python train.py --n_layer=16 --n_kv_head=4 --norm_place="pre" --bias="all" --tie_embeddings=true --init_std_qkv=0.0176 --init_std_up=0.0176 --init_std_down=0.0 --lr=0.00296 --lr_mult_down=2.0 --lr_head=0.0114 --warmup_steps=200 --train_tokens=792200000 --steps=6045
MLP neurons of a small language model. Each row is named by its layer, matrix (up: input weights) and neuron, and shows model dimensions 48-239. Each number is 500 + 25 x the weight over its row's rms, rounded and kept within 0 to 999. Numbers have three digits each.
Before each neuron's rows, "fires in" lists the words (lower case) most often at its 100 highest values on Wikipedia text that the model never trained on.

fires in: "other", "one", "any", "some", "a"
L4.up244:494531472483486536479480497475551530486464523485465490476487514493490526508487499494517480472517497492486518480509490462514516493503479475524485474538453520469478528493548534490487492469551500520440466521479466531496477535470536505514476521512495475488525463471527506555514482473491539529526498501546475498519519507534488464551499492498502506476525497475476521499504483497479489531520509512562500523521582503509507530481494468517522457491503529503522472537463443494477495494525479463494460471499461482525486470490482511518513491477470483487505516496458514491489513481507529516

fires in: "until", "when", "before", "after", "while", "since"
L4.up134:510565510539495495469519451519484508549511521477480474520494477504457532469503510506478458490465485485509511538472520517480475472452522463466500481515529482480492529560489497472522523525457503545471503553472505492486547566497524528481476485453520486473547514527490531479489496523500498494519508490457532507478518502496489478528452524474501500494518488484530501504532510516511533522489542522483497464498522469534543442502509445517514519440527550508474508514521521463504536493494519499540497525483542467520491515522504518471494509494521492480478500508461499521493516516490499534

fires in: "the", "his", "this", "early"
L5.up865:549502511532504489517527515511518468499472514510487526489490509509511451544492537507512519480480502535490467495524512479474499473484537512522493480495492480476511528441495487493550486512522514512497491477462528513510487478489458518479476545480451490519532532532493464516496529491504477462477482507491523518478514508528525515520544496529516521537517481504474469518521504510498508517518512493508503524456466464510525506514531438479506537509490496556506498526500501493493477510499457513473494491468509480507515511513549527491513487424470511498483483551466493524482503422492457482

fires in: "5", "20", "town", "in", "is", "thomas"
L3.up613:515498549478506511498485515441509442486541464475482487544502474505481493492522498544520482521507500506533559518485502520510497508477534499490499544493543477490513484485492478514537520521517485499486491475492505522532488519462463501504494483488497519539529542479520489496483546520498521469458492489505495505451469483492492451481527512490488480559489511487488519496488516488501465484523484474531482516505485499499531526505463499488447450476541491490521513502532507540502480519511511550544496501519470513524555532507487535494515538479511505473481509497466517458455546512482495518

fires in: "this", "there", "it"
L2.up759:470547525458459507505517530539530513488471508500478540509507496499538537523471483521519492518513506472488506457482479475506469497482504522513507516456519487478525492512539513467490553505483539483515495508516534522522480458446472502474531497462503460510532508435506493491440446528532520540526493488496533490492462473481492524483494522487490525492515543502507465516501515458528526465475496489495492463519537507507489520514484498479494515546491508503473539505482486535493483497536514505505448544498512519480516498489502500490495517455523511479523513540502545483470481502478567482

fires in: "to", "not", "would"
L13.up947:514475474449490522530470527494473503497491522524494515518505488513493486484508462508536559512507502485514526454505556450509529473471508492468483514497494498494506520527514496514507446508467533486535493410508520504457461529525497493528537521502518477479500455518477471426485490549497485462510526500480479494485560459504506496448501498544500484479506518474527476520467519507516488494455527495527456523503496528485515503509512511502488511530520508503484499448488490527502494497490554507478481537484476507496491553541491513543544489491498452487504488533493487451498515480510483538

fires in: "first", "that", "he", "was", "the", "it"
L4.up946:511514498463482505499502485528496491512512515494468483530533506467496501498438495498486498477476548465515483478495505484484490509485514468459473519502473466514508495508554493518484549500495537471471474533509494477481463501480486513541507523501506509488470493503482481498507502491448504478554441493502479450474498495519470515502539568523498480521565486529535491472492523513481527484533509504522491511462505529513485516468478536479491476496566513501466494516497484477532487540490504518479457509463493565501484530506489533548499482449464491488490501485476515493503523463458530500

fires in: "more", "an", "it", "very", "remained"
L5.up811:519540476508516507473528503531518494516534543441494453513493485511519517512511507489495494470473479487518460476552484517539504501521512489465464486493520463473506494494481498514516517494477494510510509500503470515538525488531446492489493529489493502465493485494511518554511490519527535454521513498505506510482493474509493479514511468491485500485530514486501519502529474503494459506545473408454526483518536551519510488538526485492497544508510548502436502532478505505518499525558535470509464440543479544500489491479496536550500490511475490446457499502471483438491502481531470518

fires in: "the", "a", "her", "to"
L4.up611:499475478476522514489549518529480510473481483498516539540549503502475489492510508542501571475501456518482492488512495510487499512518469496495504480507500503527518470393533482491443503473501517449524479473485500518494469486518502521505470512494437462489514532531510510531514506471467514510490517556533455502535486482519494515487524470526546516531496511477484457497523485532512511470528479532537448498509451494506504475534518482465504484471497502510501503529492494495482513492501508523545509528524494529521493518468519503541517591552485509482477497485485518517548497483497485504

fires in: "had", "has", "have"
L4.up967:533495480509496479491504482478445486557506501558497486510490476474504464512532513500459525475520480513525463517507534497516521528504470463503507491511541510490506483505559497460516491490495526461520490504489514457501466451522505509531471521502485535494518478527508487463516470470506458513476507436478499457523493475506515511466508474511473529507505536470518485520458521504505529488499533491518484498480523542468492544503486478468441505443509494532532462516509513532536551490494484449516515495513511544561514537479486473511544501497490492522475479537435490474470521514557473543

fires in: "out", "to", "and", "or", "by", "what"
L10.up930:470517462526533476475464476526501483489483539533469512499510502525508475462521455484494528520492506487495518560525506537519523511520545466502490459512493452499457496488464511501566500497483514509485459547473533510477456485485490510500516501488451547481490530471498476535532537527496522491494541529483505456477503466473549512472500492513487481500504502531513500502506495500481504472516547476502491481475535481515521433483502479477457498546507521506462547509504496465503524493478488490497491497550497453520517522506485484553478479528535510483484514512506504483476517506497533495

fires in: "of", "for", "from", "on"
L4.up442:458485530502456497491487494521511554539491456513504498485473522487480483539510506533498518509519457522529470499495495510502534492516481551497495472493490528483470506524518475484513494510530565477512525493548507500483516499559530533516528494536474497479560537511483517496517497469481477509452508495541505500514490488499512467478467488526516528501523477511472510514500482537456468508510517518467496472469476506473511447470517508506470462481527518505488470524487521467514513535483478504475546472491543502489503502502522462478561465517485580526477486480498480505474529497502514527

fires in: "when", "but", "although", "though", "while", "before"
L2.up653:463536536493467537520506441483507499561487486504527522497490481522488535487505499484482486525523523534495486510463434465489510502525491469508496466479496488511487515481501509488530500529485501509521492504476501474513489477494545556545453487482504467485477464530468528501430519541523488507477520575491475521454542548521493513505504493497487465466521479510525484501497512543518555487505481470498498504521517502490488466534495494513492502506499494484494524451491515495450488517469514511476498524491490555510508527512511482489539531482497501514495515460477524489524490485497503524

fires in: "to", "would", "will", "may"
L9.up871:500476467532514482478493515503495517538518497497514482439537473534479526468485485508522519507473485471499503544497492541477483486513488462517512520484489502449476481498487463521498483544510482502504470483487489531519513489549449475504541503528475511520547527503501516516487548526485510488500488490474477454485528474495501501549476506577516454503553499485497511447513473513517515517488497502491508516486459477481470523481474492528516541519527515515473521479453518523470493492504508482516457482494526481439479533512518499496516473518524546484465480506462488479411465482548548514

fires in: "s", "american", "australian", "japanese"
L6.up833:509478479525504485446528501515492486469503503516497496511525487518475479520505484495538520491491484479469473481552486522492505543493506513468439494513532508474508534496486505527535504512533508493481524480464516493432497485477476503514495455542513485561513492482495511492482509479470502496522519507450503502522495477550475430500536503456529500507532455499517520501556470483481498480475501555501488478473510512507470491464524501475498431479502525490511487520516486497486570523522488515536498537483512476535498534505487470524491482491502523504500527498469510509501500484521474464

fires in: "has", "have", "having", "makes", "love", "had"
L3.up267:460477544536538496480503479498483522497485506515484502468513464551514478468505511467461462479532520501451458497533497495491524499495515530519503531468509518482536471508509538479425529503471478452499491483474481511482496485483528552509506527505528494500517523533528529514509435512520467484523528481491463496504480516518474491478503474475494487495547503478506524494471471559504495513518475516491486492513475547485467502512470465545483533505474516501544480515470516492539507462493509525464531483458499526501464519498504461501487513535471513516542475528490498520513514491539496508

fires in: "to", "from", "with", "of", "across"
L4.up88:494457483519517505497522472527554544481486525496506467501487485459501526483509480471532508470534515531476492497492508495500488473459481499524491480471488471499535532509487498420495467519496516468490491522520452473456515505474575508490541499493502512512540487504481500470503524521461542519481518589498452516435498491492546465521480515493492475487496501462543474494502520541505491530500476517498478517475508481468522468528540504499496544506514467462546459515536485484482491500477505475487520467496509525478529480511482512513504485500521498490483507540492491479505524493477509481

fires in: "to", "labour", "democrats", "was", "electoral", "eventually"
L13.up110:505513501529510517468503556514566448526503501532503522478497457567511436460491467519521504506493505456492556498508519497530495499428511504491532526480485470443479489491518467493477459482516494519495538495502465520546515546470488477515520505514497480522496493476514488513483507481486534517476509546524534529479528546520444506505511511479493503509510530499496508511496476522504495509453479518533523494489455476473549506466524461515518556511507510494489471498518465503491525519483530455459496462543489507494536511504509483527518463472517516478446463508485480512471511508516539520

fires in: "the", "of"
L4.up918:547497529502505464533513523490469530516519518518514487499479516451508456489485502487461471550486456511525494490461495501498512508535505472493498508481519532519528514514550504500494494441524523473489554477555499529486496474513492496529498489493424488514486496462474477520491488482463481496543507430490479515473493504490577460495525481489509513489479516494475485501481502486516493506523507494526513521491499522502484508454496485502517495506497496498493515499499536495477493457525507559478501506527494490464467497511526490539530484487528523446497491470493447509496515481513489516

fires in: "the", "a"
L3.up96:484483526527508508492545491455481559514506487518492506471488521486506459499504540480514500468534521493499474514494526519502508505457496475477466506532510530531519565464489505459492500490511544485477501539459496565529495465514493548487519503519467518540555469510487514537513540449490499495467501475470489496493505490497515489508500486460477497495513435471481462502520489509477485481499528520494487548461491467526462475452486463520534440512488510549546459527525462490507521482504490516512499478501531532506477497477514502522530503488491493481479489523467473474530477498486528487

fires in: "a", "the", "an", "of", "website"
L5.up305:541492529500476514546516545479493511525485493487489485534503526513522480468521499457506452535479485463437501478494471517490494539481491499487454491502536525518521533513537506547486506489523464479515498520502467530515497460542493506489514512510488460440489477500472507480511492527449512471533505512577463498556476496495525516489488490476464511510500522510460484503484503497482480500514460504505546499462509573510475452490486539465493497568497512482520533483486474456522502472510533507481479473502506499514526463510504458495498505488495528502489501477529496521457508526486544496

fires in: "to", "also", "not", "would", "can"
L10.up897:491541497489477546516488510536467510518457473533471504491481492484513463490507520500498516515474497462509432504479537518511524509487521548517531463478493508489536482499505517485538470515477508477493472511480485492519501557451525513541531524552541493546518517521462495488486516501502482473510524508525459474475507527499515518497507489528537496526514513508489495491533502506504515486495504471531545469457500452548508529503516460538486543513503478539473498493484486479489524485534511530464486464512474460478448512510477530472505514498505537474506477543486485456480477477489495561

fires in: "a", "to", "the"
L13.up861:513518515486494490518516510541530555494525500522438548470517534524497488508498503500496496523497503459546511487532500524499531483507481494494497501525487475508483509507509468501484499483514510448461479499510511503487547548558497476486522500541513489488501483512485464457507481538503510549498470522518440476451521499428487471518495530508509475505495512455488484539509491530490511517495510514537467474463467497550501466517500505503463496474491492465517497504511489470487519509529478500485452482540492523480503512480474489505498499537479504542507502529458489458507432524506473533

fires in: "a", "or"
L2.up13:494487501511496494509491557501500521523490532498483502513501465533505538498494523450511479485496480493498503515565496516504445457501472497506494538569503491462481488516487511465519483454484473551503468537530487514493465476496473532506478504483481490453520523482453514523558501487485509495506519523509547531521495531502468480517489503506485506452497514485488477519505507493486494515520473448507491475523538528521475534504462457479470519516503523492498537507531445492451509499494524496519507511535471494525458522484499441545508475540519489504470479498471448481495534483467505536

fires in: "the", "its", "a", "their", "it", "his"
L5.up689:509520510477522463522504519476526506500535497489488462494478483491500486521545500531451494510535483503488429534534500509490514535554448476494486486478478539503501510526501486499498502487502493443487528490510464487508500492481496502508507527489507474515518478509512538495483462519480520521468531450453500533506504521501489509510522493496508486540444458519502436506490467476491536473523509507533516480467486525526555487503512498466492526514565519515505506493486515505530448467511510516476498504556525536518442498432463517489530486492519542475450528481503486485510490540473469504

fires in: "to"
L6.up947:481548508510473516485440512466555489507499524475476519452510504524514476503478463528512508503501497428471524489482497518487530450497542543485497518486508517503501464464507471512511496539497489494499490525537509497512505520507515532499523482538488537463524463485467523444522526531487523481513496502477499529533532472467451444507490458520513489494526426515504476461528493495502511521565504470501551499487480505494547478519508492511513491520508500493466517471520484473469511499518513485446527482554504517510532507474500525535466528517475498522478509482484493469527488506462530451

fires in: "and", "him", "them", "his", "their"
L2.up810:470510483531510504504490507504502505494469521464491456484446500521472472483480454507462474549522475527461513490521476507517481506489506501536479463492565512456524504510513495472500507490499479524470520483512477460503470471524466481479507493464489494482533504481531490498457504508469506488492558578501530511504518484553520490492503527534486491532486477494530461518510490499472547510553514522490509488472502505510499432553525440511448516510513486519524509482520509508471504472471477504480498465497478473487506500556542512531513516489509529498463508518509483483499491579489500464

fires in: "his", "first", "the", "second", "a", "their"
L10.up860:508473463512492461540515471525539475477540500498479503517522492472464497480536546449490513509560475525528477541535503473486510460530518505558472450509481469469534500470513524521511500514519519530501497464507465535503475495496481516443493490454474504465497478512488544507543483462464548484521507520487496515526537549487462514482514464537520529512532498487470479514505504535461512476527536520453457518487508521491487504505501456501526503518493509518521508505498472506516541481488494500508504513465476483505495474539471488493486525442515540517478501494477522529501521473494454513

fires in: "to"
L6.up331:519482528456513469496477528534483479535499548505498491548539474534486534495483481512525548507479452487466483472476491482489523486512504506511495523457481504460507490487507482497433443535527488448492513483515512456492484528483477484478502477533534535497498507507489530540514524538452544501468509508510498495509501490564505492460489454504488466514497474557480465531481499532492488528510514555477500440441524452470541559531499474479499487487488507507497504491506511505484522522479487499475476498508477541512545488454489490500465479527485503507476508511527518485428512541469507495

fires in: "it", "there", "this", "is"
L3.up496:518540458481499476524485500488537496489478526482516536543485515487482509513488532494530504529542541465522495508510506503516481522474524517523508487464503482451521487454545492463511517542469484531477484537486500517502506480498502494520481522473501487516512509463486477512479445515521530541511486484434537491497455463474498467488474496496472500487491506506501493504499507451542520511531481467476499472499493536546503454487514529503511494520473519510510514464474495515544503509546489484467460532476511535484521475484504529529449531488530502503505486487472503525480587470466509499

fires in: "to", "would", "should"
L5.up388:486510490491561509498532500489521477543512480523512519497479495526516483478470516490484474475479490494523478508503499550519534466516534516550518457521531512496502439526526503503480481556487500465535471483480523475516479477510515520500539504500490444480483500519502520489497518489449486476483522504441493520457515469480530537471505483539528488472529518489454500476510519525490503523493503507494547481500477527518479469516502505511492444497474500493530543484502500539493527523525501491463475496504519496520521505529494458470532520514504494447504523547430493513502477519489472473

fires in: "and", "the"
L3.up194:477478514474539540522524484505510486517468480493484507508511531473464500472523532485501509474494533516484482485506426478506489525509507546507511523475496508518501484491498467493490496468548486515502512496543531499497524502505467518525536499486508509499482491509500486501586463490490470544468515490438478519523516463494531531484501478487461509525504538528490456517488509497459517518498460493500483516448464539482491452514478545514447473493495516497454511500470500484532526474416471472476537505488477491504515472549455460547497488497539510512460505463538509486509493516510536494

fires in: "with", "on", "to", "by", "in"
L13.up918:492521528534486478503531507525517509523488497469460494489470507515516453503501471468491549529499490492495514491495483517456451451521505506508466532472478536418539490509482493521496460491503488513535510542501522522518526506520489477532515475486512541542522458469481466499457546485481486501472478522509513548500518499522527460450496492517530481513484526468493503520493523503543467534541502536499499500476527538539457488498519491533503510458506525514525489490514491507496518452459493487503458505516480562475495495510550499471500499514469508524465473523536501476532530472481509536

fires in: "to"
L6.up723:512541490518516496529508490500489463524467454506496516484490523519549498536482481482502481502484507464510489496481542542507496499526499491498463530554471513482502462509503505523534512509473531489496460523467512504492494510544469466496547550508494493481490481468456512510508505487446503490478547528494490469511500471480549482525489472510490511497538495505542461489500498559505517515534491503506496527508467470542483448509513496479535465498454463504430513466507493543502509489469484480514481492532490496517529471535493487477475475456491499486467510460479496490473463499509484495

fires in: "a", "an", "the"
L5.up454:494529495512435527493490482507531493538522564456520518526509523510533489455480516492477543509500500478492483490473515501533517524474496486510487488512539503477473489497482524476514509455531553469511482493476458441528482509526496507476484503468474499524553471506496538498508472543470503462499528528543460514462471469481491442536489494484541507502491508508482484507467525501520496493514458491491512499483481441518551466548524490487509482484512539503500500483499503498520497486483489566476492473537499516535497542511511485488530527522468506530507508498509511521514482493522467525

fires in: "first", "only"
L4.up739:477505472447506468520519454508474454480506531482486495480475461468524516506499484490512479516459506463522485469532489519498470514527474499471501511507504520520501470518544540500507480497484483448522490502490499543502513471499472501529498486459474459513489500514528464456498514478511502446541463464478502481542503509481515512520529461536496517532527500509533488528517518556512486473505556484573503491506469479524512490503512443480497502468524523479491479546497454517558529526522494472480475513484548557516516530492496550518445519492504512508469500476514477498476474459500502469

fires in: "as", "became"
L2.up1011:508529542568486513474478555515488542519490495529526518491485480512508510487486452489503516529535567470499501525507508538489493485534491500467500524466516530531505457511476464485498441487523446500499508548494526521477535511517496511525461487448482528432512475482490499494498484506525499477472511568477524476473510513517494470525507504482475484473517487478507514510530498470519536509467486461500488502526480488502513472510550504486517474467576541493490507535516531506531456479509490496496491469484515517532495483535515521499495486490472508434549468493476468519478493501511503509

fires in: "at", "the"
L3.up932:503496466502439502486537544530485501489532496506482504483506481521505504491516500529552479544524490463502499512505487495515509458487515492491438506484505475475508479548475493490478497468502460533503493522509517500484481500523548571511510473488513518497518537478472500531533518520548519527505495535473542464521482504480507454447517510466492537508516481457504493530515530513491538536518514490480466492532499505483454481483453522475487532468526513480527521535506430470523530499468511526509499490480489477507524512516467461511492511462480473532483460468503481473485449444509480479

fires in: "it", "he", "this", "which", "what"
L5.up296:514536455494503512541476492509512480480496489508513527487461525581505484516515516480514511521533543484505530468461481450509476508492520545508502458463496449510506512458520522548509493486460525505519474502489483489514492509488468533528479518502513504480502533486523476541465512533490478503493538496480512481481494468485453569532446487489521513478542536530498508491477555507514485489479490503488559509525529487504536513533483507470494507462502513489523547475513480527470469492521538492520456505475503514499519483507472499508488518449469487484511493477486508507503543492485500480

fires in: "the", "season", "second", "finals"
L3.up553:518478482521534508564528499504463456492462485510494518514499520512500522436463501513487494514489469501545516498482509467498546455485488466518491473491490471499504525546478491469468512526515530482487481496522502543492534508524537496518525476487499519481523483529466508488518555484454514480477479568465516547502526546497525493504497462488474513459521490521475507499501524506523497549477518517499504459451526489507513474483476490483544527510540501487461540492521529458546515486498483491533487475512457521500524487533499515512548470490504536473522504542491475524466496467466492507

fires in: "the", "s", "first"
L6.up240:544482509504484494542530457488461512509486529467445457503540527490489521496464436470512513531474477486504458505517486525480496512518511543465507580481506465498537530495525481540524471520489521461512473514505479523495529477516503524469465485513502474518536547495542496540482558455506495482533484494486479510508440467450494503520500496500494488522496512476497499509514461495465521522503490489534494470489456487498503530520491513473507467534527497482473528530506488514477533554484501463508508463489526536524477508525507513463515490511425467529499508467492508515498529494519490507

fires in: "is", "was", "it", "are"
L3.up756:535530529445490539539475517501522486493514534493486525513524530501553510513474483506523437495495544481486499481529499500532491513466484461470502505459527536478487508447514498555474536529480496476488478526454500512530539507497472491488502519524491494467499492516475510534498468507503460458503485461493519521449538507493487531490496520492496526503544486535509519533454509471513549556467501437499508521479505490509459501530481496498470551493540531502501536479494535478493497467474501496492488489490501521504518509483483504491482547487512476493472512514495465497489530482473520516

fires in: "the", "would", "to", "died"
L6.up136:505536488503460480482501473526474487480543497529507503488487480535535465484525500518550517524494480443507504516507476491438494533504531517547490474491496475507535494534507522501485494538518476448509490500482467500523508494502480503516450513510456508461501506527460451513522531497492505466511542507545472492477516491528479444503537507516477475503498496529520478495487508493493480544473532497516526513502517481501553483505502551484486455486483552500518485536493521481512549486484498531500503479498521499508478496471481509488455548543467493490499523519497493509485488488527477502

fires in: "is", "or", "are", "were"
L3.up263:513501470490477487505521495491482483537507553538450499498506454512534520487478486526533454500517524527491487507544472517507482467479533539489498502497512483484531513481479465519510477479487490522528493528498487481495536492536464491469474536522529523478490498517457524517524527538514512509456531521547490491532489527520503460503484481536450507505527510487501464485495493470529484554520495522499539486470470524492510485528496466522561517517491518460549493507501476479534507503466534492511525478535430497528476493501519528536483457508503501470481531518505483459521544470472482487

fires in: "the", "to", "of"
L6.up875:490509479488458508523499519517511541537507519518499489530488483485499482471508480470484536496530438494541492502494505521503454511463483492504499475528489513461566536532499500486488437472533491519517454510485486513496538528533480505465523462525464492531516529461479494470538496496450506510498538480518486553487511519526505473524521508552488412521502505454495477527509502537475474484492497474480530483490504494494505538489498483509488526518511497500519521478506490479511525524484456482526555524494467494463507450527513524527504522539476492491495499498470502564527517494492460558

fires in: "at", "as"
L3.up936:514496522490518474479499489517526499533541476456485509485529426548507509486516460482519474491518551517493517481503529518503486479495480480505483487496484535492549442533475469495476495472521483508483528544473499446497515504526510544472518527524497496457521521478481501497541530522512487494510483500510489512541497532502483483484507522547508484485504537468528549510516514532529520496470494482515494493540481506485514482496492476525451543496530485510448516510492484429483527518449504524479472493495484501471514469507454514495445480523486474469499452524527504531522460491520514465

fires in: "s"
L4.up283:528522517514524497491481537550495484484508570488492478505480507521523459477473486547473488474504501499488497472462526478474485467496506488523495494515502495492501479498503504543518490541502511540506475493515502489479496452492530469479531517448533494503475488496530515562479488513542493532520481535495482501544504518503483532514506492474525501551505568484468499569524502474492498497510476463488501530507514501497504535522519510479465479516501489510456525542469477514477496487520467491485458461525536490507476454510502504508485539530537525509458545442491522507537529476504534482

fires in: "first", "second", "fifth"
L2.up388:492520524468541474530568508515468477476491521504494519514485481507501516501499485513515477474509488491512503515481557498490468546509471496477500447478465512523475471514429513466476531520465509483507505496542484503477503472535509471486486493448497487458491490503509516446488485529485532503504483494505515502541489489484479486543461463503516477491514510522541474466527490480498535471527508484532494487528513494504532551505530534507513527456465537483476511476512521544530526486498468525507490529520524544550570490538470516506513477526448496457484476534506471529467489535495494492

fires in: "was", "is", "were", "be"
L5.up415:498514525493443501480478495477517462509550522482485467530507537521514544490494452522502504536524490472517513498538510558517539460499497488525467479509512513497543464452551490497536517454506499499502472514475487474522537483532509513493523503490495510497517483492488507528494509512519496494497519527522476493492529471505524526517520475518479476488455535529506510540482510502489476556509537532499495432538470515487495506536464519525554508530536512519487518494465533473504489494549524513515512507511516561483483501514470519529470509473500488484458517514476502519484551484513502517

fires in: "s", "called"
L4.up428:453535481511536461479462496525484496545465505513491455477520498495513500492461459450498482501492506463496507518515492495501517494451521483496543500522504517491508411502529559544514463476513494469505469476484501526463549481498532489486465476487518459512529501518537475502482502544496529494534542478509474520533452517461493510509475490464500516525504511489477512534539504546503496483490530528521499479483498498490519461521508471475509529492505509469463464517488488483480524556503510501486513514491502521491527515489550487509471455518540523502491520503522471509490552509525526477

fires in: "and", "or", "the", "while"
L3.up422:476517477481495521533528468503499421489516530454468478479478512495502523471508473507489499535519504520503467503529465520505506487493518496480511530492548474490534536486475503486519479507497473480489476477501488459484489510501443537489507508497471497473508464473546498507491481518488510498500537474458497481489511514540505532472465499504519479490519515519517492500482496506475503488498501511541493450468518493497543425566505505517524467473507449477534511517524499493491493488455495490527553496501485492474521484519551486509524495532563501511483474499556528511512494512535506492

fires in: "it", "was", "there", "but", "what", "is"
L3.up212:532489522510460475474500513500493503477485495495553486487524546489506497506512496517540499532565500509506480480496515508490489494509459470511494499512478470480501542479591497483507486537471529521523474547476436530498477486501504461514530523468502507484514484487510511520494472525514474495491535511514495489475517512529474487528537505480491481526465559550491503515509479485528491467464499491481544520502518504539462499533463476541493487577540503509496524497513489528526544532540531510500496517485491500458530484507530496531470504451518527487482510474448545505510506486506497515

fires in: "to", "at", "from"
L5.up297:528493509507473498522516479539485520485504513509492534531444510491483487437487457509503526500529463489509510505467481507502484492494481514497471467478534484505523480495506473499529491500466499527511476542459442468556468508491477495505509504523498481508540464469489529525525556513503521497459521491497503504503495500438509484479488494550494479512497499521487499506508537499527517550466497500529430482525552510503513450517554485512487488494452439501487489479539491519489481466501493521478482516516502500552501542548521466517484480510496474481491494529476491475511515487513448485

fires in: "a", "the", "of", "in", "his"
L9.up391:553513527481488525489489520529540566538508496497473491491503510510465502471494529472509529490526442469509486498504491468505493531504511470502493504556501464487503469497470440539510537537488542468515495516512499503481501471511485508461520545490499493500485482457491507515506471521504476511471476491501457538471478497524552476570521536491491504537491485497486506524534499512506503492493479505454525498477514523542527478452519512497426497493481481488500475470552462493495491497494519475499471490518514536494534489503536493506537492509472508518465516495497473524475487497481476505

fires in: "a", "the"
L3.up727:478533506513502499452508469511541507505521484488509522485545517535482484469501498480495532512504468485527535500492478453478546551495490465516493475501512497507550500523447482483468486463499454492475494502493480470456498477496502502471506483472513526490573527506488523558495489485484513483500523524515541515488476532526489468486520526489483473440503462508534481546518538503502535507490471460496527506508484505446541433471491507519479512476491486517520511511489503500481519474471484469518462504545554499520487504561486494472520537542468537506488517483460497505516542443446503488

fires in: "to", "told"
L4.up1011:521520477510496476494504513519548484470533484505453469522497505515475500509497499504546515517487493461549469523495506486490510465478491504502514504471486489458484447514465479498534481532472523515493422464475466501503519493512511495488497512551517500508529521491458483494518468530447510507466479523504459519463516471544508509475484478485519524468497523509514492528505545555503481534513473502521520482483479478503498530476471484489509492486499508500511520522477523480564510527523494527476436470536511554477510524520483521447504495483503527481465511462514484587483457496480480508

fires in: "his", "the", "s", "their", "its"
L5.up472:485509513531514491499529540489517494506490461512426469495496496492457519549523514477514506483515463500483522510526504521512521509513510495463504532485493478508466492465454542521506544519524507486504478488487497514502503469484482515419474482546503503497494497495458517507565567527525458488516468495476503520489505502537495501513495459537504484509527444453489492498475463480524499460538482493438516508488496493497505484480535511462490507516474502495525504497516488463509515490479498482481486508517534464513485503517522484482457514466497527498505494471513444479533495463503500471

fires in: "was", "the", "from", "in", "into", "for"
L5.up957:495520543481455493508511507497493537514512477484532483493499529477487470546507481512504490503469508439505495509486468495457548505460491487496512494514505509478540476498511469506514498518507468503509470505520474505542497489527548518467504503517505461450533449513478506476559535481494485493461467474571503493445515485525507452491500457493500465544519511489498506523469515525496534465513470519462503472507510490493516449548493526544467503518460455510518495480492480501504533506497509457498520523541479527544481501511498502512504520515510513482490496480494485534482523422483468523

fires in: "it", "he", "which", "would", "who", "they"
L13.up342:510576480501477491500492491461470474513474515554557543498490545509498438476529484484546510484549502495507490502565521492548479477464507519463456533486500506511526493507537504459469495489516516485491481502533484481495495471488532512538518497491513481501515504494500494463483484480505535439500510499480485471485489470510524510453477517494478515516511476516503514515535459590499525493497511512512496521511482484527503486518518466497486580516523510492487559487485499426491513498501533501507471514503480489498504475500460482521488502529506515474505473492521484492528528472509498489